Weights of a small GPT-style language model, trained from scratch on English Wikipedia.
Size: width 576, 9 heads of 64, MLP 2304 squared ReLU, vocabulary 51376.
Architecture: RMSNorm before each block, no biases in attention or MLP, capped logits.
Training: a variant of Muon for these matrices, 619M tokens.
MLP neurons of a small language model. Each row is named by its layer, matrix (up: input weights; down: output weights) and neuron, and shows model dimensions 64-191. Each number is 128 + 32 x the weight over its row's rms, rounded and kept within 0 to 255. Numbers have three digits each.
A block is one neuron, or neurons of one layer that tend to fire together. After each block is what it responds to, as a language model described it from the Wikipedia text at the highest values.

L5.up1060:129132172153117098073144112056081163142127127120148139147103109148185140082163164137150090153117080163098156129143116169147146206191180130156155135099133115104127129136133148087137124122133089156103150150078087092101135121133163091093064099168117109133133134115076152100124186133141120147181088164157104136150175147184103149127120152097161147143160149118100128084135101112150112192181
L5.down1060:159131118104119104155116138167077097133100140127120104139128140136122095122144251139129114089127128111137129137121087127117174154217165188132094084153141166177174092156110109144141102102139105201146125147105111103154110132089119124131150133091146106174212116124159133073129157082155139180132109183131145150105154141068108160092087172087080137107166106104163149123094137102104104096144
L5.up1366:106115125159137125119167134116126115125161120152083064157199104174115120154158108090138099115142158128147078074152150126130137103145130102114097183105139121170123139162170088135172099106082125101072083119103116109102172097133118123126139107120124136146158146155157103083113070148134102090146160182192084102147107100119136141097115173161076085076099124092146129102118147165109131149188
L5.down1366:158147087122078147096109136166098130184094128111108164115102122105127151142165098062138167129125139109187042134142116141150120137141098123172172097156154123154148181117115102139122129152128114184070141120162103085143083091119131143095170084131142145106152194108102130097129124178089165173160134086078135175128136108096123062075119136171123225065099158132119080128095123085141099062147
L5.up1518:120101098160135124124112091131077151143109157139124139136140089114120172054155129154129177103137118125116109111143120161135167159114160106146139175174110072116127134100122076166127112151170216126136156188147107126139128109044065124184133120122104095119082151169089173121072119098117147076125074160196109108074163140106170219114105114087101133115178158120136068140165082194047106109104
L5.down1518:169127111161107067108127088150047110089093097114075082110145153173143115149110080163142096065079126087088144121087125126134095079123104157147155114189124105109134103152137171136130107095183120176176125104116162168117096099064145128188117077179151101093124160157150138122185059084110112171148134174165135160069108182133102136135142137132137177132114067111140148124097144131073130133144
L5.up2230:103150094101142136182084186114171154115117091117092124106134122110200118164123127120134112068127082080131090166136070099119187137104110158146135148092104115146109148094134146156110135138095144141081174132085133061188123158195106170125066111150125134096109135147037114087116165092140137142100169140126099109187161119162072106097081164130117101203176116143158136124115120163140107129118
L5.down2230:126084069110137177100074121104188156098091131133093048149116130151078158119106080089112037126163118132088153133123122165097159118154144086086133090092128129154100096196091154189123101170161094130121138180112134068145122172187085108119163121114105146165117127144160131091092147137167117083137103106086118085130107063080127115061122115108106085105128162122116118113182120119157149123158
First and section headers. Fires on "first" as in the first time, the first principal or his first book, and on Wikipedia section-heading words like History, Overview, Description, Honors.

L2.up2010:107180117154106130101133096110180170186163139157092166126106116113090100137120122136091110147071186114133154141153133122194179108166103095157078158098163152120112123104131108142131082087112127103122188115115104150172087145141182079135079146168186122125098159123070116212062104122161143053102128128129097117141102101140127155108111050164149143092071104151119078140109141128172136204117
L2.down2010:175120137140137163091096148125105120123195107166172074138128142132142082130107172153144151134129152064152123144163189095109119154077155092121179077183115148116181057087140144161135185072120170132112126173122123145099135094145108102135142112097113098106190127098163115028099116117122207139150077166165116145124098088074166100119124182163160149147147195098170091099158143110071232154098
Mid-phrase connectors and pipes. Table pipe separators after dates or records, prepositions like of, in, under after part/one/years, and second word-pieces of capitalized titles (A-th-anas, A-ch-ilidae).

L4.up117:121145070093137064195115116182157181147156140173166246138151089155118087120161139172132071109081111119074155122186104125139172141176127170128167199116117095093121127130100187075098190151110084171151119096163124111062141145122098125109092105047035105113124102187076168089132102107144154119125134122148119137121088135136064154136091156145087142108105095102124148128109112167091175147125
L4.down117:165131119146108096110088134144086105116103151132129049154186167149094130139164169153109090092133061131110085072061095146097122126147095158139129061153117087165140083161103135132067088101156109146086083142094166081125115103133160129136148110109100070092088147199082094146165143126137101192203135162110154124177154125078089081110186101180124139180129112160175174169125122147192158115088
L4.up956:127067101099129137134117114153133128148147096126141157148128074111153178114172190126133137137058122135130103101110071142189106128157124146150100119129115121101088131166176105119106161171112128170142110101171164172128108154161136126168123132156082088176085128092119161141174165081139162146161114175129153088143180151121087117127127098147132128194176152145119128130162131172127087191147
L4.down956:140130146149129093106080175083103147093149173135172123172161171111177128107110137165132083102076083155156119116126171180163129152112030108157144097129099098139121147147092175121069131165132073115099128047131136111151115129101144097124086156135115070134152081141115114117180144115058166127169152127127136174150135117091130100145187129097148101148137089108170105182137140093170125167143
L4.up1993:169124144117138136182128077143104140123151176157141175093135086143119093100193113182137122127125148126148158134097147152160197080144146129081155149197124124127087161155112189115143128137132126177163111126110166093129126156152174171097137098126061123183158100145069152116153145137154124212104143103109124120101056110091156148118200079095145148112122139124095153116143143099112095144117
L4.down1993:109134104111083171105138178100162150144100092072076116167077158102143137097148105132119125147163130134165128157125134140168153116135122164129106131090101161125171084154128124118067064065102125142131152098163141130184117154057127136066118095139135138124126118162190077126140191131122176217130183145134111149134135134174152145130125119134105148149083135162106161165142129122100126139138
L4.up2249:145115105169143178158063102142146184166143128123092113193131065167138134086134129152125121130071196065111167116111142146080128128150168103167130157162149108092109108192116126148192176127143120174123083174103063116168132125166048122198104127075125104150118075170121145105137096145172119065214148127159197094156175153140096103108092164109156146083087126133109123150142115149151144134119
L4.down2249:174129087076142107151130126162079141145101115129113147108109138176138080131072132095144208133129057093068087147112104096129150155138047101124131081196154093102096129128134147121155116147149122121076115098158026085129111109125126087181102104056100113091073117125101129110135103126116094168128094134144140117096129126187149158156123099160135167148012131147137112112137187253105153097081
Distinguishing modifiers in noun phrases. Ordinals, superlatives and determiners that open a distinguishing noun phrase after "the" or "a", mostly first, also third, largest, only, last, remaining.

L5.up398:172130076181182086071073087154184109088176125149139146106180099124123173145064144104160137148194090070092123166086060058126101078109093144103109118120154126146108089117150106083128133141105179133165112090181194169099086163113076131125148127137143110132142127108170166105116194133171127134089104161071130085051115142137107155163133090129121144141082181179130131167108125171132102138121
L5.down398:125102156120132088084140129149154088106135137223116078122100152128118133135131149115127139142212091165125158151132148145137153153129105122118100101118203051101099174099111147165126116155067148149113154166119122092138159099091124127142162137177110128113164118123153091040086159097160182118112110154158182191124167133127098156093121138123151134151143110181164105164119181109171107163128
L5.up1342:163138140141124118087143131074129104160138145170126105089110116103032168149136138126083116158166094110123117108126115116149161103098089136198098110169108114152103128108095131137136120135139127111081146060123154144119131178109107099147078195120159108151111121139166126097106098049156091134067121091199150102133168125151173090150119079062103111118135157133147099084159120147116145148102
L5.down1342:099074139103145116087122116157146106083136120162139136145082172150089082113107217222109154147081173093157141103158133121103091114101107099185073195133134120128143184127134062143040154140115185173151069133072110111115152146127126095122129111159087082194183103141132110150079128115086171104131060111133089114160141149172176148116144101158096097111156153153106129142132140136163103117081
L5.up1552:100128151186191172118131113097132128161157152155120119128161118196116125169116179117160186127131077118093099141174100068107133187194041139125105152091169154144119164175065158116110100185120141150177126134142162092153149113139051103125090085152170102117093133120121169115093107154200092123068169160117139095150123147153105153108116129142096108097086124143064131177129121164108166127159
L5.down1552:138175127095149175140090090118071134060187173136129112103078155172144051159104200157147116076073139110128122165198145137160122157112155204137120095093133135148077095132106059135149125114119058091114144097127123158093116094093139154090072079098140144082105102138083143130154157169102168122111141188182092113184163141116135128161131125153060128165151148128134149092118067179181109135133
L5.up1954:105161142120157124102111095096116155128079077143131163105133073145153135175060151126070118091135099164083148130147120147125168111169100101129075187116099103124113103134150112213070170073159175111176092085153112159141136128093180104139178107157163069145130154108088128130078076167163163082131141143084107169083106158170115136137090100166100111146155157179126128162159093089084106091110
L5.down1954:086156156145094182166108124077145108123149134180102117163161176138075096144158101128106107152113127089141219116131124113178119175057133099194130160102084113146080103097092130152136164110142141110150118126088129110157133119170194131153138114190132173130076165154207179110090156165150126081139114115166087150176141127138178135118071088066129120135185100134131088129117163096147129097106
Pipes before numbers. Table-cell pipes in sports game-log and standings tables, such as after arena attendance before the record, plus words preceding numbers like "for", "at", "pp.".

L4.up293:110143150144208112121136134092139139139142066181069113156131114124165099124104157114102077123155153075128107103098105124098092145186141145150100093127111116177091174123142166136093122097118217162141101100083085168138124102071161099129192135161095088121168151119119118158141095134122087120176153078163159142119083169088100110139101096105103179178097141169088135145114121145132136148111
L4.down293:143154116118163096096094151042102133147120082186148148142130110075196157132158154101091130128144142149097127114091076111141070055165060095104136119117128075140110112068069106120139121121171120096064116129148138128136174118126130112096115105073142135128127126125108162158164138124146168147060059128139081141149112131145086141116041076103121135139142104125133156138151106137058131123085
L4.up1011:152195138126114126114146132111123142118102119095086193165159147129173136103131123149075149143095113195108116141097090083079128180092187124125123123125146115151125092183101100118159153163154187148082156131162164094114137195141111098133103160160111103155113128104149148113120118119121162186164118084142155105122126171128121112143138149144173153128151154142160087106104060112147167141105
L4.down1011:094174172169122115136129095106130121102169150102092113148122114141138093169122095133177109160118145127140176149167070114148175102150093145173140137166135135112094116110192124128151138150135100145106099077113110101085099159109149139132142125128106146101082135157126094103112111141118124082102106100126065152155033115117081116134167154159160112161184085094138196090083160141103099165106
L4.up1506:145158166064148141163106095187115102189152140180092146115115139163148200139114136154120181124146097119100148102116107118089171144124134085184099092096177119098177084172122134119074115122167123130161142143131103188085105097094196073120078149100165100091106174126160101116157131065168127100214163135116117186116142094129137115131076140141148123159123152154122117148126098114179178154128
L4.down1506:153165131053119103111131129133177067175144131082108131107157119146153130146149146150116124131121154119101181116170047098108120177085109155160138080169110118158097086112140112118155156151141129128068118166155110170122122166121089137124161159170142154153120151116094130158115167084127139131101139119141082117134207147199089090142178158086072143100170147160101167160113157169111169121106
L4.up1733:165111097111144145122092110195088089129118138210165146101212143132129050091102166145110100076080073187092076156091130079106156156124117106174151133082119130099093102131174135123076164097144068138111132147150151176082110160154166103089176096155095139086092144178082059141136077156110084088153088143080174145145116104227110177137169086145088130111108086204079140097160102126144130151124
L4.down1733:072130142123097115110126150104089117138111135064131082145142151185098120131099191135129073155060104115155093142095153183114116110118064174071177161103136126116140110131162130169137151125096137174139121150115160163151094085115122095067138135170097125113072146143115085163136161121132053128158107094117089180145060104113158152110168168106084151174070116169081161092119077145115168103135
Sports scores and table cells. Fires on score and record tokens in sports text, such as 1–1 draw, 4–6 set scores, and the pipe before NBA win–loss records; weaker on verbs after a subject (spent, went).

L2.up742:148130122118168181098154112086144163089094157109062109100138188215151118097085129178124137146126114106095120099095151163166166149129169126138174182105178170150086172144079112164061130198167130116096126151150119141159154131135058088109087138172076124120099105125091085098133124107102129058140106205144145052103165158112102121141120116051104132115131136135113124132124096158152148128124
L2.down742:139093142151140066097138111098157102129129149162133107162124134169160108192176145150113114065090101124114096130058098148125149142079109122084087169142128144133172141100074140083087119112179130152096146090116102096122150069148151095113212119066099067101169152134073095154148153132156148171175086109108141098186160087168096066145170119146148146115083107126161133133097157141124085123146
Selector after "the". Ordinals, superlatives and quantifier words right after "the", such as the first, the main, one of the few/best; weaker on "of" after nouns and some mid-word fragments.